Weights of a small transformer language model.
Size: 4 heads of 64, vocabulary 526, 17M parameters.
Training: 437M tokens, 13337 steps.
MLP neurons of a small language model. Each row is named by its layer, matrix (gate and up: input weights) and neuron, and shows model dimensions 0-127. Each number is 128 + 32 x the weight over its row's rms, rounded and kept within 0 to 255. Numbers have three digits each. A neuron's up and down rows have the sign that makes its largest values positive.
A block is one neuron, or neurons of one layer that tend to fire together. After each block is what it responds to, as a language model described it from the Wikipedia text at the highest values.

L6.gate490:137162142108107132181094158085154118123163130144140157101146133130180136097093053110155085116094184163135148115184137103172098176115110158141157143113107162122153179068121166117094098081072089100146195158104111145124100153114061144185150122160174194125155134171085150154101120158159176150137140190139069159075175056117165112114152127149093113177177131106101080136106159152136118088141
L6.up490:126091076069139160132084154125095146108089136098133142081047053127111127117145108096106106048110149148135139078142101100157167152147112131144092130137143132139176137174130154137184123122136115084192188154098099184158156125110131070142148146124161151170119084116119132074130131138158110123087131167152097154071135139149188105115155145109111101186146153056128123187160128153100147118062
L6.gate636:113094087074097098117169116074110104092119195130136149123112182095162037111150068149170131070125162143107124071132153184166082193132088137119149084123159128160117120130088206108148109137168096119147157160105166164105106084112077150152111146121155174102086120089150089083171074117084151148139135119100116116140179113099101155152142100124120102146108091129111112088146104149157063150142
L6.up636:137082148130107118082117088166105141116169097111145192122089137143111115099102128125057062137131092150141103127152101078149149146146126152131098113122096064120091144193156166116105093123133143143133166082158092133107115150077145061104052087091171101108113059117117168096173096204138175134127142148130112150140153125068079128145086092098118063082122078137084123145172146185135108073093
L6.gate649:175102138062098113117127131125152126158156146142126163114179081165112101119161121132121127115131108164127136138207117093157122089074119123101171127106117046102109128159075148163099127099096089159121151120181123095169175121142185144150098099069130100128147139101189105148156114172156132112144126124067139101104166059148099083197057135118101217091120123083140133140096141140134164082113
L6.up649:150126123106125139125152126135216163131118067177120115099086108135160150157155108155181141138068152153093141162113072151111089090148129172135165150150154107124096067177124204125147109088126113122161135158149132165151104097188158179088177106052109161088155121130138159153143080123105144133139203115104131109173115104072073104174151123125068136109140157061139065152138184153123106059070
L6.gate686:093095155071105126141124162166149094168124144134074099131135090127115104188170096157155131162114145146130101115113133116152094146162073140111185102102177136097104130155064146128171173141208086147153182125152184119097137142092099087150132168097127088078104142119157140144113106134141134133130176127132048108088088130136161169195113098120135164109134118123173142100169111101118083133111
L6.up686:127114164145139137078197069088154109139129084101117147130155102086208079134102149147146150136072138178157118143093103160128086108137121090095151145143136175139111102116166126198118133097103146125061177107109164125161096081178112168134135149104086133151144131110158101127189086184134114129103188177101156148176125162172119149146162130133136148103143134121081148097151145092106124144129
Final word pieces that finish a noun split into several tokens, mostly plural or agent endings such as -ers, -ies, -s, -er (Volunteers, miniseries, singer), with occasional mid-word fragments like Le-i-bovitz.

L3.gate376:103121130120110120098151096061130068114192146087152158061154112119133166094098086128121089125177124135095102125152094147119161096140131150090130175169151155182156103120111107138152120157141135160193081114088127157135132089130100105118169183115112099168111061166145109135101032141149134124174155115064154202180141195134125137131094105086145091131112206179131142139135099131161106125120
L3.up376:071144121115139111098053137194133167117072176142139123127142149113171109085117153142106171132117073130146122140177132167185131130156089178143086193169105156087095123217165130139167155130141143132140122151101095121149082150054095150138081146153162128108105066139171116094119089144132166120144155114055137111120051114144109158102101144117146096112121162115138119077122084128118125189095
Single-letter or short word pieces inside a word split oddly, especially f after pro in professional/professor; also w, y, l, x, ig (swing, psychologically, singles, Texas, sign).

L12.gate1:147119094146070122109165157070180105132103170147120144129188065147111071124109150095135136136105090156166077160080159145188101151148144149193168149128131080118108140139139104130108037091153099163152153191166122125123109128125153072113185144143164080147143077135159128159036079104153136114188094121125070102099183174092132122162105141104118144075099089100147109113152160101102159109139
L12.up1:077180159129125107081088088114168125129128144160119117138130084116118116186151079082127104212124127103221158146139112091134128124136134192115150103127106191111091104070152133143147142121108146129124132088144190104098096139201157135154131133135137126115184168112159103088092177124099096137111124155179093151133126113112139114119177154122143141113068203091146113142122097112154123126164
L12.gate5:189177116099124140143171096119124100114093099093139133122149085145148154142122145096125153112133102172133145130150101172162091162131131150120134147095125170151148152129105136103108095130019098105165132169110138147154109089148105143167149122166149080114136096151240068075118108106081179125114111170173137102101115116083198142156092153135123094153113088141157122070135129131064111064131
L12.up5:150109098094191126075152157111112110142161128124155092120150101113123140081040116146133216117124137110168118103154095138151089103143117133073133153148134148103129122078115092116155112098141095163115131145160122128197132100105075143079105138124133147110144107169153111084127043117088128161115126118123221134094153193178134160133094124100103086165149169110213095170101187125104154091177
L12.gate144:133139144092153108018169172092167102130162106158120138097152094055063114102142153078134095109144146185091179150188134111154123144149126150139142092114135168145166185059106117121104158115096114137136169101124130130063118123134114117162161158087178111107143117091154179153145157123175143101103107119103098100167126124127104135130108143093162130103162137180125125098098160204107129060123
L12.up144:135081196071132130123125149147127155156145122157093120108131135095170096172100115094197118153074137212093072145097118152155114142111151117149122057148129109166079132072131138125092125095182155158168112136135074140088181105102111106136106167212094121090141119175143153208087129158141148113099173153180101201158160205172183072121143173131064114106144109106197090088148155113085087136121
L12.gate203:178113190144058124132186165075147171100122127128122169123141120071155121045097170132164172128123166138124114153154111089143135135099105149127062117097131110088151149146109115096137124145156123141109112202100167112153100126113114121146100135153177174088154118154122079163087141187122118112104182142148082082155199077149105132187095153152108102158080155134144153157173116140120178113082
L12.up203:169121119085162201192101081099156113073061180122054108121154122100131100092135127113151141098154082141155154109154160163141140173144142125105099117151107136132113113169142183120105092152132109144107133135123100081144100164116099166195126106167132175114160111143159125115073144117127088092149162104138142060153095132083155079125113153106107117180133097082159183050118167083170092080175
L12.gate307:167162112092145154069124104109145103131166072150142125163125123082082122116162112107158150066079114103133181123171063140177104156164143152045179073182142154113129135062134164128134161120105114160092204144118120107103126097079140169170115096096154072172078120163165143122129100121100096126127134128174159125162153162135177159137175181127084134143125115102142083092101125088031045118113
L12.up307:099133118096151161146140105140112114165159116121067109150122132157108091100086082161161153133159129138109161110160137160140109140086168115077152068124191164144146116116097115111137142147095082168161142129120179147074161157126134157123146181084190111145152141199092115152121155106142130107127055144116142133168120101127114228096212116136105133130085090135154093125163175110106191098129
L12.gate397:102076119158072116157166110148159125143167098094089117114125150045118144120122113154173161113114121161112169125110145168173088157081157148123118160126073150144185151110151110127125104116050096158143168153183130132110099159090119087079159143115148100132148121157160141159112149133137086144159069151123143136149119170180091086176150094105087116113109139113136132114157134167104151078108
L12.up397:124065078118146096124129093187148138161142093131104166155069072126110132128143157166135143117148142229143087094206144126125107185199108105137139152062123120124123119106132144168136098184124126139119157041221103149164117066079071166113177133157100110125137145094103159129119147084090111165077140119055105163122091057120165149092126086152111146083131125138108106086067164103152132159097
L12.gate440:106122140159125074134120096141148171144133093140092122149135101172117158113098136087182082099108103084144138106110100065175117141113109168058126137096128179093150153086088169136129130122184132110097145169168084102112113097111154158187119123095100211096094151138164109160062153135168149119080120108076104160181142122115125190134110140127172110126081103082114172137154160175101079126101
L12.up440:120117113129104028145151115088127117171078139159104155089184120146155155174143095120115143053137050130110123125150133150145133095112129106089177136139135153095112147131092112146148121164124126122139103083160183160094113138127100134118102119118128135078174191181116123163144136076085100115137191116076117157181172088096090174207133173130108154128096112151149128171128183157131149128134
L12.gate441:091167084099144133141186072061106115167156156120078132169118121140138144165137122086117114107149102129100169126170099115154123074171142130100131104131140166134105142095137113142079115115135104156107189144104089187123107102112087179082087174124137146146127098139177163101060113150087110121104093126111139132138136156088103131130123100118155098096133053133129150068180180168122135105128
L12.up441:069137077171178133083099087129134159129168123184133092155161151110117071127060106116142088103157164136150134104141097166151136149104126130132063148148101180141056094163112194136097111126087116165141115141077103119102079090120077141142110128099035162129132117152159134098061121126145085161175136155136166124134153137138141190128082179146093080095065103145126131049180141199099113143094
L12.gate491:111121089117151125107145135133115098139172068099096151136159122063148123144143128073194101106131156107107195162146117099181102113119135136120150159073136149082112134111089117108098107112136127168153199145112163140119126118094140183117107085076226092124132157147153173126071129164160126101165125121125106119053161068134094141144082168157134092149110141164126102141140141171015092065122
L12.up491:133158102138158066094172146121127120165200138108110152115125094082123139129105142102170120151091127133102142149108156097147160078113136148115133085129131112139190137181127105101154150127139166160057128125166158132094139128143165118134060157139192189071099158095143136147086117187158107118178108118124052097128130088123108138131118146138175132140121111132156061130144170148116123143135
L12.gate511:146144103191090171140164154125145121112171044115094089128119106137145150133170114168174143119181135153079175128123151089147170130157110144167080100142145177131117118109114079091114118121108074144166132167156099146121086152122087131093107159185153092125124124119119124154080097115175192077095137103193136102125180089144132059188135088137063128117130146128184113124151135105074193097155
L12.up511:179135124128087087140130119113133141147138128140133166102091145119157094173123136086141102106195106176138094101101138151135155118070118098095113094134100118136109147173107163102145127152163160186150094170142134132120073097142139123094146119177134135138160081086152160143154133160114114129141129105141071074053113117133111207125154177074171137141178146139126120134138153114099106049128
L12.gate528:084163109114099156109163167087167104119096152143072208142113159074150131079146115150160086136112083136125108145203160100160124157141146137152133146120163139073157121116068152140155140117119070119126091105207112106076066088116108151082169116132106158177141126113153178125081130182145111143161126100165088124153148110138153106072130115133184136084107159092132091151101139179101137081102
L12.up528:182115137152082164150138109073152124121122105146124179151083147101128130153136203110157121119146169165102130114123119202136115133137118136092137086110095119115133099128119178083161098048146081161100099139178123082141126146155148079102131147168083114116125155144150113132178192101143128095120104109144127142126091086126225079132154120131126166158140131125142109056152202170124124098089
L12.gate533:114051077144097102141156092169148075121110148113106089116179094154155143144102128129127224120140061125174182153122159139141106105139079118114107081131143118128112091164105153145119112113093081058159143144213135162122108117177165126140124118199123115140110147134165184095113136184140078109177132122112105157149174098144131100125124114124162167096157138139111104156149164176152179133106
L12.up533:096114129114074064095101125158186093141175117081127193104181174141144177141127130108209210124137110133066132138080150178119173113134115095144126094152094159070150145156107066144123121100150131140130130107173123181127170141140124178067119114128111145139107106143125129136148108157169162111172102098126130092140196094141172096128114151075139098102126173128120125132154097160117133124125
L12.gate610:115150108159081072073166144100137136139092140165122130141128095142108122064104099128185198098175068157074080095097146125174128134135093069081117157105136151176135096118090118104132162112167156146137117108183074122132100134093119112129077135154191129075092116125137140187102123128129103085118081143092143100107124126127119121153167163151167152077153097084142151125088111127154156137082
L12.up610:132068116172157108136092143093166065142184060135138174189069155133130104181061163099119108149143165108119077129173180118143102132124101101162122132124121183079171101093119100164083121141117109111162116111062171133041174159095180169169133145118109157095095074123075125158124136097096097103069147139144160080139093143058161097137146101157174133135056156143148154149104127159131195116139
L12.gate654:147064083123174111137141133095116135145172156126130125119117106093143070142116169087141114128142155056116116132140078100182156142094044128104114100146095150133128093130124112111162165094131071147150174168178109142123098133070015087137093151130181145137140127095176129111157158140098123161158120130146122111127129141177117141101156154144166143128123083147126159218107153162063207078148
L12.up654:151065151125146105133111126057143208151134109098150157055088156183157117127129136128114079169137115148117095102111152096145178152137092097051156164069098145104125112141143087153177171132149115119135138141130083161137143150171171118100155120138118094186156136162124109128114106142132168114091097099164092087103089136187152089151134111107139177108098136101134097079138094080153133050176
L12.gate666:106176144122118170075154167110093190135165083157051190160123082134110116054179147070186084091139170118066126173155150116179165146127057147166147102143157153092158108091098080192126134096139135140081127072160108136067101092105116175145153087111177112107142114133137144204131133170138105093133157117142134154085144101115187104096157157096140105101138160125069133125167082151139111128129
L12.up666:042146155092140088131151081129134143183116158131123195134117141076160068135175132150148118130103151069082112122171157149125101117077085157118181083086131153119113158063146142088144182099109110113111150106110090116140125151126113125124074134128163086115146127161129139172158161143140163128123149112162129134133165176134177127134099105122183194121182126099128120144143102121126081121117
L12.gate689:093144063133132147141135125121149117142144032108090156095154124139156146145108122122108142091124161149155140157155167079180152171092138159119156084154146100124110124140105165187167177104148149180129151132121124120085167106122156149152049155149152144134171109144194157130062123161126150130099129091097142131133160158178099113136155119136158123101088113089103114111072166161050137067132
L12.up689:146180114110171113102113143061122118141218146166145170118134161119159082095127050101160145144139145174118199090138154134137147160098085115121150114164117126128122124094083155115082133112100126169092111147073112111081167115114149101106098147147160076135194133168149174103160134110126150135137142156119116134160140112177183122198089125124111097129055174136128105140128156105124138076154
Plural endings split off as separate tokens after a noun stem, such as the -s in ships, households, birds and Chiefs, also -es, -ers, -y in family.

L3.gate84:130212163050149121072094147098138136069101171152098109150135122119170156158139142133147122067056103154198125080123146139153096142112143179101137108166082102165124105171056116143156107142134113095153091076111139151139164106137108143079155179158150131134135097117100172101187103186114177173139136102152101118154136085150092129137163121058107123062140179090114128115056170107143123161118
L3.up84:093127162155069138106174112098130075132169161119143134087122109161092152158124104101191109108147135115105153142122124169190125065167087156139128138164157154117094081144084185136150089141111103140180152155134083167085111165189155087153112116138139123141162124097138098149143112145075187125118111113148117169190094107163144095159167102109124145115108136148130147167173154170064080173069
Final subword pieces that end a word split into several tokens, mostly plural or verb endings like -s, -ies, -ers, as in bell-ies, famil-ies, forbid-s.

L6.gate24:129124134112120071076160085116131132104117155056158093149109153140125122148120130144128128146112145134053082143100096085144098122095072080137035158108190132157044081127116090096103168122136088088128130156137128134152177146179094141147123155179136175105129130080147127104143122194073113157193110116084168166142140133129151126120078129121112141143126148112099128140123111121105158105142
L6.up24:155111127127111132072164111145164099131104134140162134134125147131181180142175111099098200134150092158151115092078091100126111116123116112128096083125136133142094066147156125088165122128162098063166108101134100138162186129156119125138148171144173215107163150130125102102139196104152135122161138127123147084097142165163067121067173102094154133139157138127177046150242171062097193106136
L6.gate290:050146159157062107145079143134173108168173145053150143124225091147105159106151074075108168168128143181116144091106099125149118062121102121114111135080116071166114078085126120152118165151102096139174095130179119168137162085187093129240133138128195133143126104104171141120105156169148069172106154121095098139076104163131162161150104105087177071135131132152123177145191133150080165138153
L6.up290:114198090137082129099177097138164125122121153121175117151104073134082156116164118099145137089152122188104170117104083089125141084109141123173098157110164090182121105082134122174102068132112092142174124105138139119131160118128141070214161094099158109150221081139088170118179157027155098113068133177113130148144119150058125040117094144108130107124148151107177177180151124139136152091161
L6.gate446:113153082116111066054156162138158151140084186165141092146203161090145154095185162094140168136071123180143109059121127133169073105082108161149168178094129118122080100096112170107148132165106163108080137151154114138121149146112091146171159097187147124206167170131130137138116122140112158146127082119090151157216177139122090134113104136152156139069139153156167116103124090148124136063085
L6.up446:158199150150137120094174105133141120089180147117150137127117082092079129159155155126109110137120123099107110132100136116092123117126103134141100197170113060123113126099166155122142157153116122128094148152129124123131185120173161119164134048149103118114167131126183137195078106175114089059115129103070137073115131134122161126128106129178140166133107071049115097149118170134132094121112
L6.gate591:129093100125100165136117112175174127152084135060184097111173108110104112164159128128131107161125118146112157170115132102161118135083127053164166185089143074116138140106081146099171177167159092158154139188167030141142171048150120099194149129127078103154203124145198148129094131098168125092150173097117112196090138132117148133109166136076099184163072100098163150155164102154104128081120
L6.up591:124146089089068105118118172141151102111146198128153122128166098123138158145175179154133112122137114173138086132137105124134157051137109137129092169154069072126057070202112148116110121162131156099092098123123109126113160070078099139114146120148091154096170075095151145121109144117132054192111132024047132091108177094082138113110141136143089116204101112130122099130191195088195138170103
The second fragment of a capitalized proper name, right after its first letters, especially the period in St. before saints' names, and al in S-al-zburg or W-al-ter.

L12.gate66:120107140080121169126133127115154178134135093066138111065153162143130147152173114177134107114150137094096072100135109149154146123136115133040136142124091151167150126187121130111065161124096092122194113072128144113123120161139146180117126030079135096191177156166204150122159159177113101122123131104136177092114108095087084142182165090114168104082165086119170138116130093182098126120095
L12.up66:112150081122118151090196115166110140133080124135140181140102147140111166116149106079121173158149125151184133155136073195121159100171167104132144089070117093159104106091140167115128153150128147156160110151136139136113091116101194064120109106106127123167176119138118080085124065117126181186160074112118124119082095120136155130132143150094112147165139173133120172078151168156110135114153
L12.gate73:130029166156170106100107141130142150123149093139199146056113087088090164114117149041153146103162122138097147143150068135139129114099146115088139069130119145161109114155131150119144091123133056085159151128184136166190113102123116133130140144058175135130122105109181150155122122115131159125109154132121154149143183142127099120162118125174181082147122138210172123185177129139094104169106
L12.up73:112110069113133127071093170117133153064102139115086097136141125111143125156092159142133123122089183169107163154117031168121066128126133093163090130082158056094181055113141129127141185076134120195143147114170112155137191103069188111101130118092170089160159158148105167107123071127133145142144058175133150140070088168113136186102089125131112134172168117104181192148158099134152137079076
L12.gate80:122103086135085135160144115154136159104099121134113093092118137086155089136092145125186125102138120172143131167140054125188139106142113173143126146177118175070078169145122193149150115144100108170173119105151118128120122110110164076148141099126122150090139101120160182176127105120185115016109103129129155140112121125094151130109120164178152126175093115116150102132119117091124120109114
L12.up80:057140114120118138149116198114127091193104123134124143132072116124087172124073139158127177097098131158171112143068088130148095182137131168133074171098137178139094143140142166151126143105118054136189053126082087110107117127104164151064177055166155175075093150063144166136149132083151135081145110145119115144137146153140177154103092133138166063109122174151054148140121151136177149142104
L12.gate85:142113073086080130092170169109126115133139105119153128097141084083127143139119082129134118128179098119130155125125130140168106137119108120135145113074180109162096157133129134077097133080117155155118092098128069092100110155036159116179147091155176177127080146122114123168108158169087170151060111111103158042117118135075124122132121135137146180189108131137192097148150185127107209129113
L12.up85:152128103121093141117203147085060110189140137133126081105107131043155102144155107150106172177139056181132122093164082114129101117115128141140094090097150130130125163164142134172118112171093116115135102150108098174147133114118132164138165112115124162124120106115167179104106169100061159149092133161117103155151187185147097196092139129127121172171145110128167045095121187099155169123172
L12.gate96:147114159083132121097101120084149179060153151139147100150152121119079128092127071151106161148129168109113125098123146101160136171120101109192153102138109177139156148160128159148096139142080120149153193160169113068131147206153094098109126119098147155108157131119136159145096222162091130142154154190084109042085080163150144111190158092118182154124097127095162137132075098143140180087173
L12.up96:122098065145121147124175173159040110085116137116144117174079121105154106076145198112123156145101074140112107126112187125123129078142115191088139144060133139115104206163118139136155099118116076138134186123112107116126113095145143097158094091116110195143124108121104110136094109104166170100178129117081132185090148056088150177171125177100070096128106189035185134141133172164154184152086
L12.gate113:169110089126162136104178132081141156160111188058120106126117119117101092102142085107137123165121133117093122113107122144151144115111162112128086102110094118125117124119105184123116143131084099157151159140110149116119117089059099152188135114106131089088117111146157177098107117080136057133122050099095152102087119153140161158146184158109120092219118121152131199127158140209078180101128
L12.up113:130147110094145108103178184083134187143124112113138164148082070107103148100118154178165084095125107108089183158149067159094169078140178126141128061136117084173160106151152094155165164103138066169119125153111100182179125184138139170131159119134104134157133159139148132094130102148077146208102192092152159112126082165120157140184105169110139141142124091071180170118164173132080161132146
L12.gate201:118120164132143150128182141114118129111115150139137127155154110104193120146178144142121106164076068134188163128131071160155109122148153129122135067092143149120161149148183143160122090124083127132107140204135154128099111055167102108070101087124143159106163185111185088159087105144088161092088126124064089116135096142101175125136115160091078117166110103133096140143191109083171104079108
L12.up201:155134122159118151141156103135158066218152156137130101113103143137147091132091100143127164157144114132118162077150139139138126089129123157095147147093086115054100211120152074119171094103140179137146133136152114152095159070127175069103133108116153113166144138148147124123108137141118141115156112107046157191105158102081175089060140127044067066156143136164113109116083140077158076126116
L12.gate235:121117086037065148081125098131150065193186130086127163075147111096100117168167088143123159113191158157038100097167107124158146107134120126126152087163199119157133160133131179134096108150122117118130127159153133152116128128143123146114092137113109108178131126160129158145142174152067098085098167085133100101111120098183137092126128075118185163148091099126113143097117103131122187111095
L12.up235:082122078063129080159149097170108122126170102097154119130159130109091142164110090115149133159139117167082112144076142109108088085097160134153190119158176139130117154144083123123124166169074156181066181107150136160176160120172149106126126150118142084175128168141212119112084174155093076066100070170155126102096186090119158116187129106181139141190158069120140145122104156167157129151094
L12.gate258:117098113110102165090120146129137138137127092105107151157191098134072145163153116152177166052126088092109109121119101156157131114086066157086118030082137077144184095169106123072170146150172099147120142100135064177111134148112162154111158084119196157175143105188169063126063147161059111087124076102109131125149080127154175118172136157077136097146154154147119168105166113155127143113132
L12.up258:106136060098140078145074171100135127118134111145108151126155126107165158171133154122150139070137145123095154095126165133123119191147089150140169127108058118140121173164134097122197113069122119124145127066147157091078111171112142116056138099161183077114120163153136120151129156147182154131155112084139119150089134104068147074170127110117167075175134137102061151128202167156150167036155
L12.gate270:184064108119033120077164114120143104123109084096142168096134105134196146163131170145146128063114172089132128140125103155181159103127093086156120122119132068131112143124093078168148123103130117133132211194133069096152100173101111062112173057105151086165120103151155062141119126163169146166096173160088110103136127122089159124100137136118087078144106097162158164151111124144102143092087
L12.up270:120138094149115085112134116156129195106168104107110144107157133108087047137096110095115187113073137111094142096146146153131071148117195151081083106128160105137153141098145116116107096136144136201089108128180133119036133162099119101184124053146097139107134137145106127125139129181074115104142132133112172038087125109107094109114171083109146102129132140172125209103180122135193096145171
L12.gate373:100139144147072154119152126138125123081127075153171104105132131100087082117155133131121124121128194164102135157135173150147124085185146154091170128087102104164136128106134159137114101044135160124130151072109131144146135134157137117141090030071151128151062123131196128158135160234137107210088105117124168109081128168126116154175140121109128129152100078159137139134121151116134132115074
L12.up373:053117131167142109137140101177125093207155117144130132152142189071142125058157123104091095202094113148145132144123127077141114123147081124154143125162130067124127117102138106215159097139109117152091152130164125149106158163112119110143113130103178121149152122183093171132122153134152100130154090089158154145134127141096121147124094134047124113098141116164059122101093125150187154073154
L12.gate512:122085057141114139032149146108144113135167144147186132119134077125132161112156110133118178096155152211089125141117095182133072102116143165205182145149127165146146131123097114123129111116076153158111095139185115108103129109076130134145109065093140112136145089165145136130127195117139142098140117123106127103071142106118103150146161150164116060155098092115132182104124120179138141151132
L12.up512:089135108113110092081151159150120139148101032098182099068128179096142143091112135147127112116064164126162138092123096106128128166122171133094150151140096157126166128184140165163149104118100165112138150236119159131125171191105128159074139096104149079119178106149151144118148091137126159173100176161097158139137156100181138098114138132136102137160135111125131134070111175128106132136164
L12.gate545:113130118060103131066180137059179106107107100090130114133153148129121129150080165157141113145121086119112161133101139118164076184137145116124140167162103146164163107042128152105138132131104157097143105132134048114133149175154088137135154152165199078139105130147111106194108134149090174109127132087116073161116147121092160111097090191114185071151164128155080119117112093113090093141130
L12.up545:104132161100151106071134119111094092146103148152175157129112094116122121117173087132137137145125144120072162145098125150116149085161128181147170169135155150182151161124110126143135097098090147139115148156160102181139134092174132137116147126162110182128139178113078141152108101134096147163109117092065148169133195082084149201075153117092146174120106126165144129118149074096092148125121
L12.gate567:117141135111100143157113075116142151124098076100123192091156110094086129113104124093166125157195135076063137134191108169173172117171163139155137131108184122117188133090138073144106155101062068160146143147149175103117120160141119165132122086135100145168179170151170133158140139153086098064071169124103138131077098140117169148170109118119158120147122086119092176162123078126099091117121
L12.up567:121119117111142176116074140143116134138180144099116124128114098106132177157099076145156118115104118136164138134116129120123110106157106126093197138144128089106140093176143152053119102168153144128142110147112120142209113086143177134144131105162167125098099141103117120094174106165113159159121164076110120124162162082068113140163180117131092128102107146110187103145100127102089110065132
L12.gate569:149162140106074119140143117116127132092122066121139206095095130126161174109144089064143140093132158155104138088150076178155125104186136080089123105125126161176202102116123070102126120117072158171142101122115192187135166102129166121105066036077116125139129116166158131180082156151092128180117182103058096135129123109106095114171118128135127132144166135156101078185140118153092112090102
L12.up569:141160114157183097107150090121117135169136111166126121064178174168191127088105104156099121186132122130048102114089115144160129187146096063091109151123153158116117104099131113134139140137079114115081115118120151085114146131125147127083108132131145146200103102139152149172099133187170090146113134087146084064138143154152119074158117156130123095092126097130120087089133137155139134188152
L12.gate682:148126117122131117121101115191192141068093096107153150049096146129171172109144124147192127100112133126161127197125118163183054144172133097125140144081172160133177133154160227097116076075091128142124148167073118079162073108145142091177100099067124106139135139120188155122128133144133115113124126111121150149043087097127192123162128118134126127139153090139139109138153107142077118091145
L12.up682:099099208120137179118147126136148097112072096110124181073128170106132218098112133120110138147071088135120093086145098130116130122189106122140133173122122090136147114151120182046142167122097124173087140187138051145136175098105178112094129113134136106144135087178154134118162106187086147158114149135067130073084144086135151135124133129131138093069057138149106099159169123103107111140127
Mainly the hyphen right after Arabic "Al"/"al" in names (Al-Ahli, al-Sham); also word pieces after prefixes like pro-, mil-, and spaces before numbers.